python train.py --n_head=4 --n_kv_head=4 --head_dim=64 --vocab_size=2000 --activation="geglu" --norm_place="pre" --norm_eps=1e-05 --qk_norm=false --init="uniform" --optimizer="muon_variant" --beta1=0.93 --batch_tokens=65536 --doc_mask=false --dataset="wikipedia_en"
MLP neurons of a small language model. Each row is named by its layer, matrix (gate and up: input weights) and neuron, and shows model dimensions 0-63. Each number is 50 + 15 x the weight over its row's rms, rounded and kept within 0 to 99. A neuron's up and down rows have the sign that makes its largest values positive.
A block is one neuron, or neurons of one layer that tend to fire together. After each block is what it responds to, as a language model described it from the Wikipedia text at the highest values.

L7.gate35:45 37 42 29 56 24 71 45 37 67 45 64 69 53 71 38 47 54 63 38 58 57 72 69 56 61 35 32 51 32 42 51 24 46 42 50 58 38 40 76 66 38 71 67 66 39 73 62 43 43 44 55 46 61 51 07 78 44 02 46 40 44 50 34
L7.up35:41 86 56 40 53 59 52 58 32 60 49 48 63 33 55 70 40 41 28 34 48 61 48 40 53 63 53 48 44 44 43 34 53 56 52 46 46 36 43 45 60 25 59 34 65 59 34 47 75 53 32 36 30 56 34 55 31 59 61 39 43 13 71 48
L7.gate266:30 72 61 21 63 68 08 55 34 57 71 68 47 35 31 62 52 72 42 49 44 44 74 52 56 60 62 31 57 54 73 33 47 39 58 51 72 29 61 49 67 58 46 44 58 31 45 35 50 67 33 68 54 56 63 73 33 39 45 58 46 62 38 44
L7.up266:07 48 55 45 64 52 23 59 60 55 60 54 43 34 48 28 61 52 59 44 66 60 51 36 49 43 73 77 52 54 75 48 56 41 36 58 48 80 44 60 56 46 46 17 66 30 80 63 29 49 51 78 46 50 61 34 35 43 51 45 55 68 38 36
L7.gate344:34 49 68 56 48 58 55 61 33 66 55 36 32 38 56 29 28 29 49 62 72 63 56 47 69 66 50 36 57 17 58 46 30 38 31 46 60 38 62 37 59 75 37 40 64 43 30 45 72 55 49 33 45 68 21 42 50 29 25 59 57 21 66 43
L7.up344:54 58 42 57 56 57 70 99 75 73 30 61 37 20 32 35 36 30 57 38 72 43 58 48 46 40 47 55 23 47 53 45 58 40 48 51 48 54 56 34 62 44 54 17 58 43 63 62 42 50 55 33 71 25 78 30 34 59 30 56 37 40 39 30
L7.gate554:36 70 34 49 73 49 49 45 17 51 67 48 50 09 44 42 48 48 70 50 58 77 51 41 52 52 24 32 57 49 40 60 62 47 48 48 33 41 79 36 71 74 37 37 48 65 29 67 51 59 41 69 67 53 68 39 36 67 15 53 47 42 28 65
L7.up554:56 37 45 59 53 47 44 47 25 47 56 24 37 34 35 22 22 20 58 59 52 59 44 64 42 78 48 45 58 55 39 52 52 20 64 57 51 29 67 31 39 41 29 64 60 62 69 31 49 56 31 36 77 36 71 58 47 30 41 55 41 69 39 33
Description: Date pre-year position. Fires on the space, comma or table bar right after a date's month or day, just before the year, e.g. 28 April 2009, November 2, 1967, 8 Dec | 18:00.

L8.gate353:68 44 49 67 59 64 26 59 50 45 39 44 63 29 58 54 47 65 42 58 51 25 80 59 43 28 40 66 63 38 52 28 22 49 45 67 50 55 50 80 66 63 61 52 62 33 39 56 36 54 54 40 52 43 74 57 69 51 53 35 57 67 45 62
L8.up353:55 76 40 78 47 50 55 47 19 65 60 36 68 34 44 59 74 65 36 85 50 57 64 66 16 48 48 46 59 69 28 43 27 66 26 58 48 57 41 53 63 45 62 55 65 51 40 61 36 73 58 36 60 44 58 51 58 79 62 32 39 45 37 67
Description: First-name final pieces. Word-piece endings that complete a person's first name, right before the surname, in lists, tables and credits: Dway-ne, Kathle-en, Thom-as, Mar-co.

L9.gate76:46 23 44 55 33 37 36 76 51 62 60 52 50 40 21 72 36 36 36 54 30 52 71 63 45 78 48 56 37 64 14 28 46 42 54 56 43 67 40 77 84 63 76 61 38 48 16 69 66 56 37 42 46 46 26 43 31 42 58 31 73 50 53 49
L9.up76:48 52 63 41 50 21 68 60 55 56 76 60 53 60 52 60 51 62 43 51 27 64 36 63 23 54 36 53 37 43 59 48 80 54 36 39 47 65 36 58 49 70 88 59 48 61 24 49 61 49 39 58 37 61 49 37 47 44 48 57 69 55 49 46
L9.gate231:59 39 51 45 15 31 41 78 40 64 47 66 62 41 39 58 41 49 49 56 57 58 40 73 15 58 60 48 48 25 63 26 52 52 59 20 40 50 68 11 50 58 64 52 78 57 50 69 41 71 52 63 25 75 22 41 58 42 22 65 52 43 22 40
L9.up231:63 18 25 43 69 59 37 56 56 40 58 29 58 55 45 39 72 74 35 38 46 64 66 46 25 65 63 46 56 54 39 35 44 37 41 76 66 58 61 68 83 53 38 29 39 16 31 29 60 44 39 56 49 64 46 37 46 30 42 40 72 69 72 43
L9.gate423:66 79 56 53 63 29 55 67 35 47 49 47 44 60 49 50 29 62 34 41 21 27 31 36 43 42 53 59 56 54 82 63 67 53 47 73 63 67 77 42 59 80 79 52 49 38 44 44 79 29 42 52 46 30 65 43 20 39 52 42 93 35 76 36
L9.up423:53 74 53 61 48 40 37 67 48 58 39 33 42 26 44 25 35 54 41 58 17 56 40 55 56 42 68 53 57 49 30 38 44 58 78 51 60 64 56 68 40 76 63 50 37 36 77 78 50 38 85 31 29 32 54 40 34 57 69 55 52 40 56 48
L9.gate526:39 25 53 47 77 05 37 50 20 33 40 59 43 45 52 51 56 32 37 58 46 60 39 74 57 30 23 63 34 59 52 20 68 45 36 33 40 64 70 28 58 65 46 49 51 49 48 52 28 48 29 49 45 60 32 49 62 48 35 70 36 59 41 46
L9.up526:51 37 47 53 53 30 59 75 49 49 41 52 45 61 37 35 36 65 34 41 47 59 74 32 42 43 36 45 33 58 48 65 42 46 32 43 46 56 57 21 50 47 64 47 38 15 72 48 39 65 45 56 40 28 21 42 31 55 33 42 38 57 63 37
Description: Incomplete place-name starts. First word-pieces of place or nationality words whose ending is still to come, such as Can(adian), Austral(ian), Sy(dney), Bos(nia), plus New of New York.

L7.gate60:61 26 54 32 48 62 38 20 58 37 14 55 71 68 47 64 48 45 48 29 31 65 67 52 55 39 83 84 74 59 30 30 63 60 49 58 35 47 48 46 33 41 52 38 68 48 39 43 33 38 55 63 55 77 66 71 57 57 41 50 56 62 46 03
L7.up60:60 51 45 43 41 55 43 36 50 35 56 63 68 46 45 87 31 91 65 35 38 40 55 24 57 34 63 34 66 47 45 32 51 60 53 72 40 39 35 79 63 66 36 14 54 43 39 59 41 65 28 60 53 63 61 60 60 52 40 30 48 12 63 37
L7.gate85:66 51 72 47 99 81 67 49 29 54 39 43 50 30 41 57 72 33 40 72 79 33 63 67 53 91 56 40 81 38 61 41 43 74 37 64 43 50 56 58 26 30 69 41 38 22 33 34 63 57 41 34 39 69 56 48 53 80 42 15 09 38 43 50
L7.up85:55 53 30 63 72 76 32 56 43 71 50 36 68 47 16 75 26 37 36 51 43 57 56 66 28 41 56 70 55 40 39 40 14 43 42 65 13 38 69 18 64 53 64 49 34 68 50 58 51 75 40 26 60 43 41 65 84 56 34 60 49 68 41 68
L7.gate153:78 46 73 56 55 67 36 65 44 45 38 37 63 10 47 41 42 63 17 74 63 41 54 58 50 45 44 68 48 35 21 61 40 59 25 71 29 63 30 84 53 37 46 70 45 34 35 76 34 46 52 38 44 35 61 51 56 63 30 50 47 56 43 70
L7.up153:49 44 86 60 64 54 20 52 49 43 55 47 41 35 52 66 53 73 54 65 49 43 45 23 58 36 75 64 30 42 66 49 30 57 43 53 45 45 46 76 55 38 58 45 52 42 19 81 55 68 42 60 41 69 80 52 91 52 25 49 36 64 51 45
L7.gate164:60 50 76 52 68 69 21 68 47 61 60 37 50 45 67 43 57 54 49 58 63 60 69 49 50 64 62 68 52 59 39 37 28 48 59 59 51 50 54 87 52 64 57 61 56 65 43 46 76 53 25 58 31 28 52 52 57 57 37 46 56 53 37 45
L7.up164:27 36 33 47 53 53 30 65 53 62 37 52 46 57 28 61 42 57 24 44 79 32 58 79 60 41 46 70 58 45 45 43 45 62 67 57 66 53 33 69 53 45 34 82 48 36 31 33 47 63 54 25 28 67 58 54 46 44 52 44 49 34 48 42
Description: First-name final subwords. Final word-piece that completes a split first name, usually just before a surname, in cast lists, tables and biographies, such as Frances-co, Jacqu-es, Char-les.

L9.gate374:55 37 39 51 57 35 36 43 28 28 09 46 48 72 48 51 60 56 70 47 58 43 57 52 41 42 61 54 73 54 43 51 38 48 69 41 34 51 47 79 45 65 63 34 40 43 62 64 55 64 45 49 34 31 85 53 76 46 56 72 46 72 56 40
L9.up374:64 41 56 72 34 54 26 43 77 39 33 51 50 64 25 69 38 42 35 45 56 28 43 51 70 73 58 51 45 51 43 55 47 67 72 47 38 37 49 68 55 57 61 62 37 29 31 41 56 96 65 43 34 47 77 81 55 36 64 49 63 50 55 45
L9.gate566:29 46 46 72 39 41 52 58 56 58 48 45 82 61 37 69 42 68 66 33 29 66 28 48 32 35 69 61 32 42 53 61 64 60 41 38 42 60 30 47 65 40 54 12 73 32 42 67 61 64 22 67 22 71 46 65 83 68 49 44 23 55 47 67
L9.up566:43 58 46 48 36 62 22 54 71 00 58 53 68 42 18 42 45 44 46 53 38 53 68 55 33 49 53 34 74 34 46 55 53 83 61 41 77 51 60 57 74 50 46 45 49 31 44 68 66 56 68 59 68 34 33 74 80 60 32 13 45 49 71 64
L9.gate682:48 44 52 42 45 53 28 43 48 45 15 20 36 58 55 20 53 57 55 53 52 49 59 56 27 21 43 43 48 51 56 33 52 50 42 53 48 51 46 65 80 64 60 46 71 60 48 58 66 53 39 78 33 30 67 52 48 39 65 28 44 27 76 39
L9.up682:37 48 38 62 39 49 38 73 44 15 19 64 34 43 63 23 54 66 57 53 65 54 64 65 67 33 61 38 79 47 40 37 53 40 67 40 22 59 40 85 82 78 48 35 68 31 21 53 62 57 38 45 19 44 89 48 64 46 59 56 49 49 63 49
L9.gate828:43 61 71 46 44 35 46 47 41 38 29 81 70 43 48 65 40 48 70 45 28 43 61 65 40 42 50 61 50 61 38 39 45 36 39 43 30 63 57 73 61 63 49 57 31 52 34 38 28 54 40 32 30 60 77 43 79 46 59 34 33 55 59 49
L9.up828:70 55 62 48 56 55 37 65 51 49 30 86 53 11 32 39 44 30 62 72 65 46 30 51 56 53 68 53 43 51 58 49 45 82 59 67 69 79 56 61 60 56 45 52 24 23 45 70 56 70 64 65 60 74 75 59 69 51 38 44 16 75 60 65
Description: Person-name anticipation. Fires inside or just before a person's name in biographies, cast lists and infoboxes, e.g. Je|ff, Jo|e, "Parents:", "== Personal life ==".

L7.gate208:55 52 47 50 80 38 54 44 67 77 68 51 51 74 57 29 35 61 46 46 62 34 68 50 68 52 50 67 43 32 47 44 28 67 44 56 59 75 52 48 50 64 32 63 74 25 37 57 59 31 66 46 42 58 18 56 32 41 27 70 63 50 61 43
L7.up208:68 38 33 51 54 72 53 43 53 37 34 29 42 41 35 56 43 14 47 49 74 70 39 50 64 20 43 49 52 36 40 48 61 39 58 29 37 64 35 49 57 36 11 40 66 56 72 47 54 37 43 56 27 65 25 40 57 36 48 47 54 39 49 25
L7.gate297:54 25 58 61 58 72 45 30 75 58 70 57 39 62 61 37 60 46 28 44 44 50 55 27 62 45 43 21 28 52 37 31 44 59 67 45 44 65 72 63 47 21 30 41 76 56 18 35 74 60 53 55 63 60 48 77 61 75 30 61 73 23 44 48
L7.up297:72 44 30 44 23 53 31 69 62 71 56 51 63 21 55 51 57 64 46 23 41 56 66 17 73 19 29 54 27 47 27 56 43 41 43 47 50 54 50 51 50 24 51 55 72 48 51 58 42 26 34 19 60 79 49 39 25 74 26 51 49 40 60 44
L7.gate788:52 76 25 46 56 74 64 58 68 44 54 53 64 66 69 35 39 45 44 60 20 42 45 60 65 22 39 57 34 39 31 70 34 54 68 39 51 44 81 45 28 29 36 54 41 33 75 58 67 57 59 56 67 49 28 68 40 33 39 48 47 43 63 49
L7.up788:57 66 56 64 44 67 53 46 48 52 47 36 79 37 53 38 64 84 43 66 63 59 33 33 60 25 47 30 10 68 44 57 58 43 47 76 28 46 62 38 18 58 70 45 41 65 53 53 56 51 59 52 22 31 40 46 36 55 56 63 61 39 44 49
L7.gate827:39 40 45 36 49 58 38 25 65 67 47 61 18 93 65 10 63 46 70 64 25 39 50 28 49 22 49 27 66 64 39 47 35 64 49 47 54 28 52 53 39 40 50 54 54 33 43 44 54 46 56 46 42 57 02 55 59 61 54 34 66 35 58 51
L7.up827:61 34 46 48 27 34 63 43 69 63 59 35 50 65 61 66 47 58 54 69 41 52 52 59 38 58 48 82 51 15 36 48 63 62 25 14 63 29 22 57 53 57 21 30 67 26 20 62 34 76 35 40 67 30 53 47 69 49 63 47 34 59 52 42
Description: Mid-word fragments, infobox units. Word-internal pieces right after a one-letter start (c-ens-us, b-i-ography, g-e-ographically), and the 2 in km^2 and + in UTC+ in infoboxes.

L7.gate6:20 32 36 45 76 65 49 37 28 38 47 72 46 38 39 59 65 82 32 52 40 37 68 39 39 39 68 43 70 74 46 52 76 46 38 54 39 64 63 38 43 42 45 75 70 28 30 55 42 74 65 34 36 48 51 50 53 50 28 58 74 60 68 59
L7.up6:61 49 50 52 37 62 77 32 52 49 73 48 28 53 66 38 68 50 39 64 34 56 54 39 78 55 52 41 80 61 08 50 57 65 51 50 69 61 45 34 53 65 70 59 26 46 16 64 47 63 63 54 39 71 35 44 75 59 19 22 47 33 72 57
L7.gate50:28 53 67 22 51 24 28 48 61 46 60 55 40 17 48 31 68 59 74 64 39 29 57 48 60 44 71 56 49 31 20 41 62 50 24 44 51 70 74 75 38 61 64 29 70 31 44 44 53 39 61 69 27 50 56 73 31 64 23 40 76 65 58 54
L7.up50:17 41 67 26 55 28 38 38 59 39 66 42 59 21 30 33 74 50 50 47 43 52 93 44 75 46 57 32 65 47 47 60 53 47 33 52 61 74 49 62 52 64 72 29 43 66 38 48 63 42 62 29 56 50 42 66 54 52 32 21 50 60 58 49
L7.gate174:51 75 56 61 63 60 61 33 49 35 59 10 63 33 57 60 73 45 38 70 56 51 57 73 36 47 43 39 72 44 68 58 71 40 63 42 65 67 54 57 27 84 48 36 46 46 30 90 53 46 44 21 42 56 09 65 58 32 42 72 71 32 40 53
L7.up174:35 69 42 51 44 61 54 41 65 43 32 52 42 43 53 43 61 35 50 72 42 53 46 79 49 55 59 28 53 61 64 35 84 45 33 58 59 32 49 42 45 60 39 26 73 48 52 43 60 36 55 31 66 44 45 25 50 39 40 59 55 40 58 50
L7.gate730:40 23 80 42 45 44 32 56 65 45 55 31 45 37 44 43 44 74 48 64 31 63 43 54 36 69 84 83 64 55 22 54 47 42 44 54 37 64 48 47 81 68 51 65 55 70 45 26 70 62 34 65 21 65 35 44 63 59 18 49 34 39 45 50
L7.up730:55 54 54 50 52 53 39 49 71 35 57 47 28 36 35 54 60 50 56 64 56 77 61 39 34 10 40 42 54 71 44 70 51 58 45 42 40 41 58 45 41 70 54 42 37 35 48 78 28 39 73 36 31 57 60 87 53 59 70 44 31 68 51 42
Description: Word fragments and quantifiers. Word pieces split off mid-word that need a continuation, such as A|ll, Christ|ian, M|usic and Car|ter, plus quantifier words like all, both, and of in "one of".

L8.gate299:85 44 18 50 40 28 35 81 52 68 45 53 41 73 25 41 66 53 34 34 74 65 50 52 50 38 40 45 19 47 19 24 56 80 60 35 52 61 76 43 49 31 71 73 69 58 49 45 49 41 48 58 56 47 25 54 27 52 07 45 43 56 43 57
L8.up299:30 65 29 29 53 55 62 29 45 65 87 52 46 45 63 82 54 64 69 64 37 63 52 88 55 59 58 52 44 68 54 44 42 68 49 72 59 53 72 38 62 56 62 47 47 52 51 33 47 61 32 48 71 54 62 41 74 52 57 50 48 38 56 80
Description: Mid-word pieces of place names. Middle word pieces inside multi-token proper names, mostly countries and places (Bol‑iv‑ia, Bel‑g‑ium, Cro‑at‑ia), plus tenn‑is and year digits (19‑75).

L8.gate191:41 70 39 71 38 76 24 90 41 46 54 35 52 37 59 39 44 61 45 57 52 44 59 50 88 54 62 51 57 49 47 74 50 58 45 53 57 62 56 40 53 25 27 74 34 68 34 34 58 63 47 47 54 46 14 48 71 57 21 78 27 90 61 65
L8.up191:50 44 47 46 37 75 39 40 48 38 63 55 19 52 57 51 67 45 30 44 49 60 71 30 82 36 19 47 57 51 32 62 71 46 65 51 80 40 60 48 37 43 57 61 54 31 67 58 69 52 65 32 85 37 62 46 60 54 41 44 69 56 50 64
Description: Mid-word pieces before figures. Inner or final pieces of words, mostly in infobox and statistics lines just before a number or date, e.g. c-ens-us, Bas-in size, Time z-one, as of 2021.

L8.gate523:44 59 55 53 48 43 73 77 68 46 99 45 26 46 31 65 55 62 62 39 58 53 64 64 64 57 64 55 42 56 66 59 34 40 51 37 61 60 20 55 57 77 45 37 58 38 41 75 60 76 41 49 44 66 50 51 52 43 41 40 59 59 56 58
L8.up523:22 60 36 54 76 47 31 68 65 40 47 76 65 30 61 50 32 67 64 54 48 61 61 60 44 41 22 59 37 48 28 58 47 44 62 38 65 44 64 18 40 59 51 53 57 76 08 81 49 44 60 48 46 53 48 47 20 45 70 40 45 57 50 79
Description: Dates in birth parentheses. Pieces of full dates, mostly birth dates in biography openings: the space before a year, century digits, year endings, closing parentheses, e.g. (born 30 November 1993), 19|56.

L9.gate141:62 44 59 46 75 04 41 79 54 72 59 67 42 23 39 34 15 37 66 25 55 76 59 65 73 44 51 61 56 70 54 57 63 39 37 31 52 17 39 55 38 68 57 33 50 39 73 46 48 52 75 54 45 54 36 30 51 58 62 50 24 56 48 67
L9.up141:40 57 26 58 44 53 52 60 42 49 64 46 73 48 64 50 56 59 49 50 55 63 57 47 56 67 47 72 73 63 33 60 25 90 40 46 56 29 47 38 51 47 58 41 22 33 33 61 62 41 53 51 24 69 34 27 54 46 48 61 08 56 79 51
L9.gate638:24 43 25 61 71 35 36 51 42 45 58 46 60 37 36 47 55 38 61 39 50 60 39 20 43 45 72 67 52 68 60 49 37 60 49 50 61 43 32 19 43 55 78 54 81 65 59 61 54 66 42 54 24 65 41 37 42 46 61 51 38 78 52 41
L9.up638:45 65 46 63 57 63 22 42 75 54 32 76 54 18 30 26 55 40 57 62 33 48 55 52 68 76 63 47 55 70 64 52 23 58 38 44 75 68 35 38 39 50 61 15 75 42 61 55 45 48 38 67 56 59 36 48 34 43 71 32 50 47 66 51
L9.gate775:40 64 57 42 77 55 42 55 49 72 74 63 80 61 42 35 37 51 46 51 38 40 62 63 63 31 53 40 62 35 41 59 29 62 32 49 48 28 46 50 45 50 39 47 39 63 47 13 31 50 47 17 54 72 35 62 44 39 49 59 57 64 68 72
L9.up775:43 48 73 54 69 43 67 58 25 31 61 52 63 43 56 59 33 56 40 64 66 58 59 61 36 53 57 68 54 65 60 62 26 63 51 72 48 56 41 47 73 63 37 74 47 34 70 30 16 55 49 52 47 30 22 13 58 33 48 48 34 72 47 43
L9.gate777:47 56 38 45 30 48 44 53 40 72 53 34 59 53 68 41 51 44 30 49 71 55 81 66 44 55 42 99 32 29 74 35 40 55 21 66 29 64 70 31 55 80 68 47 29 41 37 43 42 63 41 60 31 59 21 43 39 26 68 52 76 33 83 37
L9.up777:38 43 53 30 82 48 44 48 43 33 71 43 36 62 45 41 34 37 44 41 71 82 57 66 51 54 64 39 39 34 72 50 44 19 54 55 40 26 39 52 37 39 37 54 59 39 45 62 44 42 36 82 40 26 34 43 63 60 44 55 58 70 52 42
Description: Year slot in dates. The space or first digits (19, 20, 18) where a year is expected in dates, especially birth dates: "Born: September 7, 1927", "born 28 January 1941", "in 1953".